Part of a small language model's weights.
Architecture: RMSNorm before each block, rotary positions, tied embeddings, normalized queries and keys.
MLP neurons of a small language model. Each row is named by its layer, matrix (gate and up: input weights) and neuron, and shows model dimensions 0-159. Each number is 128 + 32 x the weight over its row's rms, rounded and kept within 0 to 255. Numbers have three digits each. A neuron's up and down rows have the sign that makes its largest values positive.
After each neuron's rows, "fires after" lists the tokens most often just before its 100 highest values on Wikipedia text that the model never trained on; "fires in" lists the words (lower case) most often at its 100 highest values on Wikipedia text that the model never trained on.

L7.gate128:131152125135174124154141061126100120111142139143104130062153143145170146112089101132153147088138138126130102087169099146086141145044132100180094134180164138110137153114106157097169145111147112163090103191045149133090111111140130165105138128139113066144101078127098111095139128162108131140121162120149112104199230192161151135129141152129136183133148117176127096122091132142125195117132101135107105098172153169078091046078106111099124164193153163123092171136048176145112151136130104
L7.up128:137097172113124082124185137069088124174134115150152112209129152147081104110117143093122148122112131158137101073131136126089162108144148103129098130116038138106182149125143153108118200154108120164107134142133135204178106110182128173123132148110189130139137167149097116195091161112107129189143097132072163212143116130064105117156132085132182183142110150081079109129117110138099119109145132089171161118144130123122120128132128117169155160176139058107117125115187140060072118136200150
fires after: ",", "s", " has", " had", " which", "\""
fires in: "were", "been", "was", "considered"

L8.gate183:092115154183106121151101063119082138079144108171078095087153121135163137097162178133136145128105179161169190104078094178136127162151098112148115158156140095172138123132163155090136130105181202130093120141140108108203105188132111165141110186135136176126194110059144107100127091159167156096142156108159172136164150137135103160127146156123159169111149154103087146125177134151069121197150151103093069151136082128113123122130120151087125124101207105153080130173097114146157084140112187
L8.up183:141181078126096095125093166070152153152082059124114129124124131131116149111130086136159137135066145155137098155141162156126107157134102131162130107142088109120026104135170142116120196182101128107134159147163130088200183153058109099143086118156119124157079114117128138119089125140160118135103148139152196100143107131151185106137117131154050137125109155071067136161139235206146115118110124148122114119106154137174106111114207185072184124125132110160098149137131122088128134127121123
fires after: " O", ",", " J", " R", "O"
fires in: "on", "jack"

L8.gate116:096167140124148050164166123123134136167139107144113086173145120113189125108148171146103139161215120148167134128120150131084138095083067133149142089117040136070131164106130144137129071093109114113132101098067114091063193114147115146177122191104084110114145112122121137113134154117129141089145141159110145113079146127132130148103069158085095147118076153119114171108143114084077154112176210203115158175147170123124154169105112166160156157126163105141111113110080103121106172076144187
L8.up116:167134070184194170163125135110130065111108141175174111121170130153114155162144111117228189086100129140188109194108152105113099140103111122121123150165099162123111108133168163182134099126139104104122104070105147107140160145096141138182129076201127154121121060178160148116077095103130145092155167096080159067163101104118131129125094101143142122134068119042128143173104177139142132124133149143099102136133131089120109149156087175141135155112100146124079110175116119140196099080134163
fires after: " n", " s", " o", "es"
fires in: "such", "near", "named", "now", "also"

L8.gate238:241096141141152136152119135165129097150090084110154082110203150184184099153115113095094175116082098129167115152148102114145112150080101065139154132179072171176140178087112144165144158100146046123075114140140118134090132108143161151147130116162089141119130135113112132146127120124133122131122047141144198185104132138155114172156146122148142117096097140055136099162146131156160172157155093117131108107098156064155148117096093107117132060144129114055130128123101106137122127097213141
L8.up238:108114168152095065140125117128154185113155167182106206096203139145159073128118124170125145098069111121170059084138129182149113139144124066095151093117127125139101133138156091107144130140130087144100086116113115151144105103100067097165039099171102107151130198143156105143124177182095120107125168042134135177204123110159094137149111102090091111117113098113103127132097123167132139092140167135123157122121136110140112100173140175174116079142036151165096130126172119096110115134127144
fires after: " A", ",", "ro", "h", "A", "th"
fires in: "after", "across", "although", "though", "while", "since"

L4.gate16:150128141171086077110127153135122129136095069109171140097131172163128104126121119076139140152122098061074086163083096094004076144126141089181083125135103105131154157148131094149156068125199090106105107163128072129108101132113181136154102129115093127097092128081156124144128103099140169093117118151096169175135176161097120107139131129097047147083091179096123157131072134113188157177109115102111095102067122117104121133088073160125143151165130110103165158109115115153113175142150089
L4.up16:114176142143087153147115076157073083185097130163141122087184148143150136130095143103105140122067140124104087152105118057136104156128228096180094215157152132086140166136123149111156170140148141122086172171160125110128152182127183121119126112086083101140107095120117167116152105102108089113121124152113096168102144093123143137108098078152123124116121163108123143084153142176126136160126190089173090121068078090115126062188094167125205168127124129131183109134129101147059143141158123
fires after: " bec", " serv", " includ", "duc", "ear", "om"
fires in: "became", "served", "including", "appearance"

L8.gate415:207108140102146141113133089160157053101143068142101023185135133119121090121158157120081153062105135104121123106131091141051131111124122101154123097129118078142125132133085120131157102115114168080118143213152090136121179089153136107133111184100132114100096140109136098122183101179166130121174112134154161098111103153103159093155112156108142119091138149147155124125148145173152169173117137096141115105118184063076081181159062097134113180130147118088102076138145112156083197146122102
L8.up415:202080156122109087142099144131153183156088143209170109153062102147146129140100131172066206143106174129061117150108174118132139069119132172076145051113155100164141160179082120120070166153072118140150123122112093086127112104165108143179104165164100092118146100136137062104126110164171133099141128143106138150105133112141106153148175159082148119119153107125107177091155137076129114134090142164110184108184108162122082153121169159155068138096124122125179111130134138103137149098165090
fires after: " c", "ed", "v", "ing"
fires in: "that", "can", "described"

L7.gate198:156110113133130095122156071086157126132149108140112108157063148180108103123125134158114120132146110150156119153127145143173173160146094134144088156182152159100153129099119108128141173149112113114146137064152136096113111094101131125140065130132140117027166170125065152152072168133123208120138083134147226113094118135094146050148149154093153147136135128146123161147176154131122165137084143138114172063090128118185083074134127119159156208142177184126102143189065128109151135149129071
L7.up198:110147088115143084206115115133130150187129100158068094155146150111116144038144064131083066148099127173121085110165101072107124124188140163196145128105145122131110184143159147160090156138131151106161176131100109173158119099164146137097163157148148087129116110099161078147148151110112133126133151201166129167109108153096092044109131098138098143146105154124131167165127167154093147096180137136135137175112126150123159135096140072082148116154125077114190105142131126167129229145170165
fires after: " Th", ".", "h", " wh", " h", " th"
fires in: "this", "it", "what", "that", "however"

L8.gate126:147159164137116103120115117128159095117103085155097149138158088143124101145166113128102124138141106127154204100120056154109065111080118138171160148179117178188085142101172165184173081129169128168082107125123099075129146135149108144145075118138174142135137161075112157203152099130095131076119127112102138230102191130106077116140169156123149052119138159095129180110107147169127164149183166113161130125149131070115097155135082113086077145127147155086113101155122135172142079083138148
L8.up126:136137087103136136164085132154142153108165142163123104157133112135153051161109108168047132066141107129167082130170166130105120107129121142136131168165056150095090134143195112113138157127140124126125110122120094119132133116129096072149122122078133182171146162180107082077125091167064138031150114103186196129138083171098099106104108092133120088118092109139145099097145100112189090139193162161142164100113099157141114181105158087125155174166078142124085082114134182125112137162087102
fires after: " A", " D", "ue", "A", ",", "D"
fires in: "during", "after", "to", "before"

L6.gate324:139135081150109125123131189133058104055133123182155148071137058131112134135169144127064144122134112142099127148157082102053093132155112108120163140083089060100060124139150098133158128105113110122106123158054143083113095108125077113205133141203091094056143166122149086077123115152137151119125162088073169092202129145086097118158142115093124133114133147122133154194141113173135134106119109126130137102112116119101086127152137083190172153168158119099144174112088083138157123128167140
L6.up324:111166122108155184137136158059149098124088100147144147117107092121101112095106191169085171213139116159117124150088104112142124102194116120161105083118104118119163111103101139145115121176092135128130109111101116129142103113156147180077141156078103138084102166144097159160158141114145151146163136132111122163048148117116148126041103154138146099130143131065162137090149168120073143114084107191117066115133094170153133208153113058136141142111112144112092138174135057097092098196195130
fires after: " rele", "ubl", "le", "ou", "ro", "un"
fires in: "released", "published", "complete", "route", "wrote", "athlete"

L7.gate153:169146160127114107135066087146131092163111096129103087119113126158117081109133145111140094068142045091154120122128226126083130115052078114077123141125119156109115155123080124149126131105102125064111138105097144146142192080111100179099104151102126068091171117121157120162174098124099147166127034108114122084168099151139187149173143125082145137125142151086159132128138139184130100127139141118056161097165110117140084153099131165143143129106109117165053142166120153077098100197104096
L7.up153:169132181141157146063094127255104119109089165158128087124093175171096163128113175100130158156149121103123121131107092140124150132149105146095099132149141104198145154129122131120159128189123156082147122191095102110109148135134150159146158104084107143132174144088137173110178115128127102165104166135145180143154068159141224119052149130149098102117162128134146085115192162219132089126088104142080129110149115088134124145127157171151142172104113065138124121145105103117157146163145129
fires after: "ow", "ed", "ing", "ay", "id"
fires in: "that", "however", "saying"

L4.gate147:147077161106155121123126087163136149141106075108127035103086163158170132069134139168100149127146193180169150082141097131087123136128133166154119117167100100165081113107185129153172113141116147079130116158111112077156119136144157102104129097097105130171097155136107086069129109163120130139148110194153148132130162162104202136086126146104183134171083156117146125153117055131118157201152172149142134097106122164149095101092128097058080200123180199134150114140091118129077156158128111
L4.up147:083133119125156156163107139134064123115141062079130171143206128093127101099173172140116173082169152140137149097171086095196107097078176160112188137121130149113101139132154150102176058204119121110098109143147083081131156168095120111171154110137177127121118173079158175080073146142164134079122105101098152122174117132141139090051105134143148110149164147098089145128153127154186097107118159087130086150115159120138103191119074159131155178142157108151112176164146130118117127066150135
fires after: " s", " n"
fires in: "song", "near", "now", "sister", "novel"

L4.gate284:185105143103154134136091115129190094120095041094120082166118193129122147171162105111121126131143124103127188111135096187109164174105110155173088135136071168127121146093100159188113152154090135076112030124119118127106136150111154162211125158134194122084132163124133129123061097121097159132123125143144171134064146113121141116183158114095114056150108089192139145101093155104119163121158097100139172106112157127130168091101078125178107152121145111142124160154146116131119178115123048
L4.up284:160167145145132125119158117122086119129126184115094167157136116136101158119162189146135186133110085195074095104139124136182134149097114130105162185102101174119082129143101157155146069120113155078140180153170093102063140136100160155148137128064107117101127103167184180163109112122068143126134068146138099173096104118212113133158074054165147205105138152125107116161148164162178179170130163110131102162161177126144135115141120140134134168052078158138121146171127138106110142082152132
fires after: " the", "t", " th", " al", " The", "m"
fires in: "there", "until", "third", "along", "among"

L6.gate308:149182093077116055123095093110129100175123118119083090108090121081108096125183125174160040131147148122148171145125153143108126199145099111173119119126191126117118170131159109131071141184149128134137172167160124123089109124206163104169114175109094128095194119084061174157175120146155171092172118084102164145128123140141122086102137135093138100129090126071103148138136165096104163185197132151125118167088146170123129168126091116101142157134103116066102199143122153128128168120098113
L6.up308:116118182138111171135108153096168164144118173151076176115141158080147071092087113159092114146090129156106126078129134199126129131123078123114111158193124113137089094123188162116098196145130190127035100101147110141180101195167105081139131066121107148104119102177130118176092070123160144125124109078187145051136103131113137151106115095140066122173123123107138169160117149127109140168150101134147139164125116152087136096080142097162163121101139111090054092149096172133161163123111156
fires after: " th", " Th", "ol", " y"
fires in: "than", "yet", "that", "alternative", "tolkien", "blue"

L4.gate2:117165193132107113129106126141090077119183159136147101152173157094090054150152087126100137076161104120145051123135149075084145126109171118226164090185118145129151123089094101167104118059087101128103145101101130111054100071141153177124113085107082132158130121137140143115153097109069136101193094143189124117120121084111119110177124155088089165122141119151131117127127113125134116120119135098110122134134084130110141183117088079091160132069170117190095126135141069184163125116185147
L4.up2:052196217137085122179132074131168111179121155133192158111100109158186110137134135115135083134113143138199102184118134082137107118109182121158191117120174119149106162140164103090082154180073165056113107128175098124104107093103155149129145087121094164174135097098180095150091139183136147141159156148082137135125161104119091145148052170165143131144141131089088147116122139146127116147084118116140101139128097131160071170142111118135107124178066125082171103069100117149139123148145129
fires after: " rele", " the", " A", " The", " C"
fires in: "released", "these", "release", "two"

L8.gate366:135093052158089143143118065042117169128157135114043126137164179108042122110136103111068151126108135145118127114170145153106160170103096148171140085212116099179137157149154138151163121144108138157098133124109101123123076150122140187153158087101094101155135120183092099070117167093135127132131106132160152156158131173099136113145124154079110074191170114151160157167115061072132111117134118157142122096097108088110099078123099144102127122170155114113084150139127068049143149105129134
L8.up366:136147097161112146157162094132155192166092126100137118196193133115070121037131152111105153085123102085129129140113126085138177089148094086139167159189094140067144143152112135161151127153111142120127089159110165188135131097164072169192123105099081086157188158157182143144171152080064159130161092091142127169155106128082089146187163141151132150073131134124113145143154141111103141098129108102128142202125130120137187126106146109142139110189125183124138155112126192107118135106189101
fires after: ",", " and", "\""
fires in: "which", "who", "that", "they"

L9.gate16:116125114107156091129107103158113129149082099115183111173108150143096110144118098108171166039113102151117129136173110128045140130081135140172100149230121070090146108121137075130112186091078088182118156122106105136111145082146101113186092146106126128103147102131118100115062105160153146126156167063077142151123123139146104113185131089098189117156132104071131177166155139158142205143112129134090129100093131101077146157162111109096167164168128081144140133095154088077097156090094138
L9.up16:161146113112121098169131105102129088134165102186122106172151173135099089153155117115126159073119114113106134175155117198086119155090102118137162080209177149174171106074125150143147127124163146072062152105145122162079175083083106154195175203119192090078169138078117082118107118158115102169153132068092108132102079107134100129170111062116142131143164111139138153101141124135138152139153153077079139125175147129115147146097119150145167095089129164147118129102107204091104170110143136
fires after: " the", " The", " wh", " H", " th", "The"
fires in: "there", "while", "they", "however", "than", "often"

L10.gate410:057074160173094033142162087129129096189176127162107123147090129124130113082127119134176138121110091124125155039116103063113089139152152122195108130135098082134123127161037125144119149082153118133133177186112106113120129087081148110087131127161113112136130155055143145119130117155138123128140159125081112147153174131113148098123123112133112112167195124171174118134112146126149140130184091047086128125106093093146119094119102104099089135132103141173170067189081101178155131136179135
L10.up410:133147147116174099123144105122125105075133106130149125103068107175117174099150126061122145124105166161157120117107103094110127109125133105129157108125142113205107139140177131158094127087136185190078105098064147137103170097107155163102095131125127086110070132123083064132111124149157126183120156149081069111156155137092122173102045096061205070167099155135148170154127088138108069150132142190095150191150183096175117150163144092180132128110114086137078115137093126139127099157118157
fires after: " It", " it", " which", ",", "\"", " and"
fires in: "was", "is"

L8.gate124:126170089167080115110089078204135150085108109160119071157141116076137097148139121091104112056095130097100149137114113032161167181108105124118127137112132162144088161117190170167123178085151157178198156138130140101092109181110151150148144126078157134154177112106122104139050173050126158133136073140105103110165150112061146071160137110124141092153154104142141142101165129104117129104112185072090123116100180096127111160094129133171126118123090164112117115141130119121056137147125126
L8.up124:155136124106084119164105154161135178202140120095111132119091137110106100096114155140055127058159148156127150117129093134140137186184151065127108121145122155159120164151136179023111151130107139148089137174150086122128111107107126126218112163147093142099162105133152116146139151107126086146124190061144174124118115084145081126132134163091138131171129111157100200180130188166171146138153115101113142140180104138147133132117134060140161128201101130047182092146123165120134119066132123
fires after: ",", " and", " W", " the", "h"
fires in: "that", "while", "when", "what", "who", "white"

L8.gate447:151151171156139067220118077133118113161111060161120100118143111106135086117134138141115129176178110113155192099178126061163118161122147111156106037139147126130170210082167134137155126149130142115135180127116140134153195096104108114109108110165149111165126188109114155135103174109070116171188070162151148157104099102133172135157139112141138113149118125166125106115106152147034192165178125116183161166092157141149144147108100139116077151122118150141153119115091084136111137102172171
L8.up447:147130153182101128168142103076114134127133126167105134154112111120133088121155105119114111165120169100138164079132151169096127201064165183160139113169108092089056156066109047160199127188084164129100104117114100126119114110167078156154143216127154111160087133131110117171114188167160128115093150133107115146118148159106076103144092182139138198163172137090144147113179075125139107120146127130102165101112140101111112142128162082069135190103110116070105086085136095094112132122158154
fires after: " the", " s", " The", " his", " f", "The"
fires in: "these", "two", "father", "six", "sixth", "sought"

L7.gate429:121131148149128123139076106184137120120134117147085079111194138157125100120132109117070176087126157203094170102181094081131117119162131139113138127076116124135131146087163143131151164176109176139051130127121093155127092143176110151202182132130168111078117150145095145169175131140173158153112141106136133097163116077085104049116097131110141132090088172130118131198110119124085177227159183113107183121114166145165072089131099165122136096133135130120130128114081182134142122098153068
L7.up429:143178116072128136145122113105088139085157198139137138096104125124120111155137094116103147091162090182128092119178151166167216140231151103188115124097147151123136155093096081136121108094090181107131131093113158112059130143077112119123101133127102053044073096112175098111120161098123118145155192104160114158157126176127139120125098175090088141115082118118077121182104128149151077135143112106136109128110182120123146135149127183090087086118127126150159138095154088140200165156100122
fires after: "y", "l", "a", "are"
fires in: "pennsylvania", "aldehydes", "amyntas", "parents", "everything", "asylum"

L7.gate239:123150124077139105098147146049148127089094108130109149091149137103133032166191144139091098121138159129076180155089113144086079153125058136168101067091131095086161115115083148079155152130082138136120070101100149099128101129056151153197123116113171115107121145147153137122106171118082196132163128122109191133140152145119156043131131157113152147155114130143167152160132127170098150200151109146121175156092066096142092095124145079128118121159131130077120190096101113152161097137120141
L7.up239:135138150150163128068137126136073156163056051159162165175042141157112147130107158095136126126068082131104122147170108134183149088107208110090109164095087064099189078082129118156132090139118101147119104137087187107119108125113101112149174210159125101087186150160134145175151147156104173134143163175144106144151148135135061134096111118135140129109109143124084157076133139133187136152090131118159175143115160108128121118129147166105147159174153172122178133098108109119136082171150160
fires after: "ro", "er", "or", "on", "ident", "ter"
fires in: "of", "europe", "european", "derived"

L4.gate256:016119152064134147129141114150128189139115119101097099133074087131137043148057134169118097152192131128156106143113105087109115149094159106119114155154123141118171131086092147154157060094132177099141175104096134141140161102149157175145046154055165070108112139141132162167150146116124156129181107162143178173090156134108089122123085164112142101132132164140158111145100128170134137124143101101088195108107169135170156101117098151113107152094089159116094088185107140116169099120177141
L4.up256:118207094117101119141120081126100133155078144161126107107156127129165096133098116089138221136116099145134174135111088084109117124129179137161162112060147121096163128114121120136152117065088100152107128157122088127119159140112148138144160151126156156149107114101182134129161111139096167113133190160103120151139121104054035172172100110096110136148107203153157127063178138150140083153141139142150068124088165094133111095148086065150127040136154144144178162178083113074179124146133158
fires after: " F", " in", " pro", "b", " sub", "p"
fires in: "french", "project", "object", "subject", "projects", "insignia"

L9.gate75:166124136179098105185137075153155143178161154135121122183159145136178131109169106099102177115157121150059105154139161199162103107062144127145117105159137120113126156127134122154153047146156105141100143144166102138075158139136075150179132144144137101070116118134175097149149127113112133089124130157133197163156113153075142174129064113049129128209142079116082114161115135119136168121104119129129079101095138196098168159115133110121119124140076202136103079112123109077059173093129124
L9.up75:133147158125179120127153132081144229137112116089134055062155167133122151153109130113136104166173166118140142122085088138100222156119095153089113133104130119113116185103158075168162115158064131128114187137132101121101173146162097166215149158158137154132198148153127091123089075173072108102173157124152122130187104129183102125154143147138113119178183133115118187156097166154129126173143115117088094170097141116108182105130107109156097112151098086097171126147119160124095150113113105
fires after: " the", " The", ",", " and", "on"
fires in: "they", "these", "two", "then", "them"

L4.gate242:120158198123095185124127152108097144096122171184118163127115130180117143156141149111140140174119141158119093131135133073124174133066104144165079129036121111134133160156184162080109073098151070149120077159167093171089139149124109073167116135150138156084141071095063086128118146119138151157139110136119187144100091124062145103186160123064150155151164176088104126120105086128101144115133138170108103135130162142197097169090142122118150127142187075134131136183075184104149116117088130
L4.up242:113122207070104126106127124135098147106150068128113170145148179139170074121071128135167137113094104115097090149164089119128125135108124138175081145102140126090094175132156157127113130154132157120123149171110160057124121168120118096202172126105121076109130119158138124080121202171170098162105060133142204130157134142128110102155139186127187171138099150115188177078137095167075125174145182155161163118098139064110129086119145092103162152100109111147110183137182137152178137144083155
fires after: " to", " se", "T", " T", "w", "et"
fires in: "top", "several", "this", "towards", "tops", "together"

L8.gate122:152141172110085142132153096106108098141186134117141148158118139150151134197171159132122141137081156104117142131100099173114118129098140167184193135155181081135149138200087096199122149099128152224145057143136109138209136164120146172171138140145146175146133082126112126129138139094128138102106177154134166109159138188142185117145135097093143186159153146163128136172138120141140133200193115155127093134136162069149060127179131090113174118159143134179162140165132084106106149118180096
L8.up122:142126103118134163116134137081087130131134122030125171123125161125184124150110148112099117146106114153114109117115156153207154142156156081148148181155171066130107148123133138116117195140120068063163123136081128109131157069209103071163096182148171141161136076176112121129171089117133157084099137147173124130098097155144054105170129120155111150130129150183098080136084160179172109142136092150121091158160164124101128130121145137095137090126180108166109179147106182163145193087087109
fires after: " is", ",", " was", " with", "ed", " had"
fires in: "a"

L4.gate431:139143177081110107110127112090150142104140088104090146090066124100161127092139099086044098115120099140153167092123158083087162143174148142155170128126138172112158086142089083140124104107073154121173137173108044121115110088096179158167170045074140126135158131115167147126147153101226111093113126117136162107135138148101147181139136191106090179105084151125120140129144129125048128143217133127112120128146152087105068129148123131131151154144126111099181099135102086133186148141137164
L4.up431:173131157059106084183102146129122145094118074119133089150176075144158121138115107146107163134044135156158105079132100141141151136170149119090117168133093103110115141141149129137099115149106143123141141148165176111179128132117096115118166121143145139161107217097153113136087126184145142180122105113155154108161164158118166136092144116171118075117139120130127075196180172116138166197153078037138148156152086161125133117137059058112078119138114170084119091167195142129130132193174118
fires after: " h", " H", " c", "h", " for"
fires in: "her", "higher", "hyundai", "him", "hyndman", "hotel"

L9.gate157:081134177149144106156144111080141103080088111166114099113064152126157118106162096155172128137158119173147090069155155140076122093098115118119085221211164139096128171148185110108150122117140156145160164141150163147082162144088130132189078139053150185087130148095144110113069164125139150129096184118111141090127105093064162079135152124087119097092129103117147085133163136135126096154141104173148156100108133101189117070151118141094187175174126142141142106160132157088114121076162100
L9.up157:165114130092107100083109139161099200161117135167156135120114161134159152120139125146108143196069165104093146115098137125062096121139170120153200115098064123098103151126118097139127204126171150136099116131147070081139086095161101125121145169086156126095074122177106131188075125173119131130118093120143185134125103122113112146152174127135111185129073149081099182135095180136149087076189087080137156177155121132095154186163119173117091166132113157131126137094124072173110111154184088
fires after: " Th", " an", "ers", " of", "or", "s"
fires in: "this", "any", "that"

L6.gate113:107167131107113105155116092138155086099158114166150155115142127125043076105145084102148146146126092092124128158164111112134186105148146061180113143163121120120059118104085099136105086144173108090156133081082109129104074104096119120191061136083135129061079127149170126229107125128111199104156186152130118157123128145113120103141127097114136115215117106169116102170131112083131164137114133093134189117162133083136097103083121085087136096120147174107127108210127140150104089110128092
L6.up113:137105110105193137165187171149109077090153159172152160127111133083093137134154116116149122170160098079134037133171153149102192087108116099131128152133096138143134138188133142107094131126129128092169128124118171191135078133078119119177089175133127150087122098211154157140122087073056149107081111129174128136124125116120073179131167111133116116091131135119141199129133086082200134149043106146098147132177075138144109090095127116136178114090148146105071138153096132114153093096135147
fires after: "el", " Y", "anc", "if", "ot"
fires in: "york", "philadelphia", "angeles", "vancouver", "california", "votes"

L7.gate216:126093198105160143110123142089119156146153153120090145185097124167147140162181160145108114116169113180106142100128141164175103097132106158170062103121152081192149128175100077106133116124140164170145144100093093123078053071123149226192117144113088152114110135178160107106163177162115134116218146125122166166157134140089165073162102124105097117139158101164129125187106130095119132117132128115089164109112080187095138160156135107083148169123128131065162144154115130106060115124119129
L7.up216:105135114097114128201143152154108127146124145255069160134172165137142133162094143134153126096153103106148088088104123116118133062128128151093096163166137164108205163077106147090125125145139147126117134083107077188119175084140113089141165146110131092121085101102121151139134101062054087140130109150126102117163150080159163159108134168120133127060113148103107111067068145104063118135108093176178130130087135090135125111109114131142063147139129130108180170147098092168114165150090100
fires after: "ro", " K", "o", " Ch", " J", "or"
fires in: "korea", "chinese", "european", "europe", "goals", "majority"

L7.gate129:121174207182120061098125099169166069103125173109112119083141151142160107100164173177158116101145136141142133091091160098149056127088147147147154109165147118204096109119130102118129099078150116170124141119081135132141135100103142133158068181183143100101162127138096148123138138116099188113146130064144149175132155120154095144176108105102142099105164097095126148153132144235097159122176126135118132084108185123170136152162067181082144125145115127128126110112066075054110107119118150
L7.up129:092157114116067105104143083156146135109071139112115114106093144147104100192200114182121126095067088147140104119168117170116172168130142139130129064166166066091100147119184156101113127095124074117181142096153166133109104171099136118166158143170180150115111132103062090177093091087107105130107132076101158163140126137145128189179177059144140061141188126062145113148160095140127124168164157145120119117115124185104074121132130195173120125155127129126143147137112087178118096162094132
fires after: "A", " D", " W", "O", " O", " A"
fires in: "during", "after", "on", "at", "when"

L9.gate313:142121139136149168086147178085127151210113067123178122134094125136136127164130194143098099093130193126111173111082119105138092121164145076114080107123113100127098114155183125112135120131122123095162105103092139179132133123048142131151109145079164186114199175133136127159155100142091134113104102168192105088139093206164070141131103124097137163162169191164123098154134154146095160189124161167162087139135149085158101118110047111093140179139108177162181136156153103129150143128163132
L9.up313:160146110128134141136169092185106110142122118122215129038102086079116179198100116117138080148139100079144093090060122124137077125120130097134104141149145156160117076101167128127067097124131116177150136160213137096099163114139138169133109122150161104183120069152182142103187150084154106131118072147111201095150097105138160143093098107146094122120121153120120125118133060095136134123148140101167128103191133092149157109176095119113213114137063162125131133162108135098147147112111081
fires after: "ver", "v", " f", "ow", "ar", " b"
fires in: "several", "two", "lower", "early", "back", "four"

L9.gate52:170123134111079142152084164103149169141101060131129090144121102146114124143091172197098134159098087108163126071154131166096124106123173089152125163100173078142140173132124016119116111133132111155156126180143118205100098113102084169169146111122146103154129140136123173166147170117110135144091123166105110125105155090069182103100119128095136149173119124098094132149155162172138097168140129129171145104041181078170071170126167083123164166203124135148101112183119099148113133163152119
L9.up52:151087171124144158116122109115171106102127097088063103108092172129156072159087152076099150103110125142126102122129138144146148110111153125147109108183122111072180139176139135062129132101098058132146166111116090120070162123123140172148135162117155116088125079167116092170075168150136146160119124141046163161132183150149142142126071129133199178136166110130106106214147086095135146198145158125099101170108130168087108094158112198133068132136048071147145147153101154112143111126135107
fires after: " as", " is", " with", " L", "ro"
fires in: "a", "length"

L10.gate441:089130133080131132144122091130094139103141119114092173148112138110131158138177192125141073153145170111166165104145124168155122197122183166105098114182132090155164113175152135185148088073173076133147094155083133114098167076099076184135063145140135146131135180113090095122115122063102134130059107156100141164173172179119118111086170184106084118143129095136183112145084118162130167183126100127095162116153158118160156171084158103105168162160158160125161151126075125122133126110208138
L10.up441:158134149037107219126101152145161115148129123157096138129150135115102138140137047125121135111105148101128089161177160133142136075079167100127122139124098138185103121093176115120153163168160128135079116155094114158135177186096130171169079094153173116103125118135126102146148030083109139092137143111101091160115102127183112138138080158116133052062065136161101092108054101120126090127106109134146117163155087189120138109108129167141090127126087141141152127166156088086121180137096072
fires after: " the", "ou", " s", " m", " o", "ver"
fires in: "first", "most", "some", "young", "old", "only"

L11.gate352:181074130114160135120094092111107154115141101141102107121134146115165115054117111135137125136163131149111161185137151103142114139124206115105119154122133102074112119166181158164162131153159168168128150068146154144084147069062144183121114131109134200117143168121169152135115095117139124122139061189129139119175198123125088089125105197100177113103146187166110100112095119156166144145099096068050165166134102157091162157130068088146102139113127158196164125171142136111154121055140131
L11.up352:153096192074141105085124132159080131096078080105157193147176183113112139109115114128111128097147122067166132139133130128131097120149061166128149131130124095091055101134154131165148187145163169135100077116160169087138123086111121117101078077156177169146142174070143152142149113062108146152134094065085201149126098147163208122070139137084157128162135114157103156197098114087138121103151096180094141156104066082124098130144130157124118113131100153119187124098105151103134090119124126
fires after: " s", "ver", " the", " an", "uring"
fires in: "same", "some", "this", "first", "that"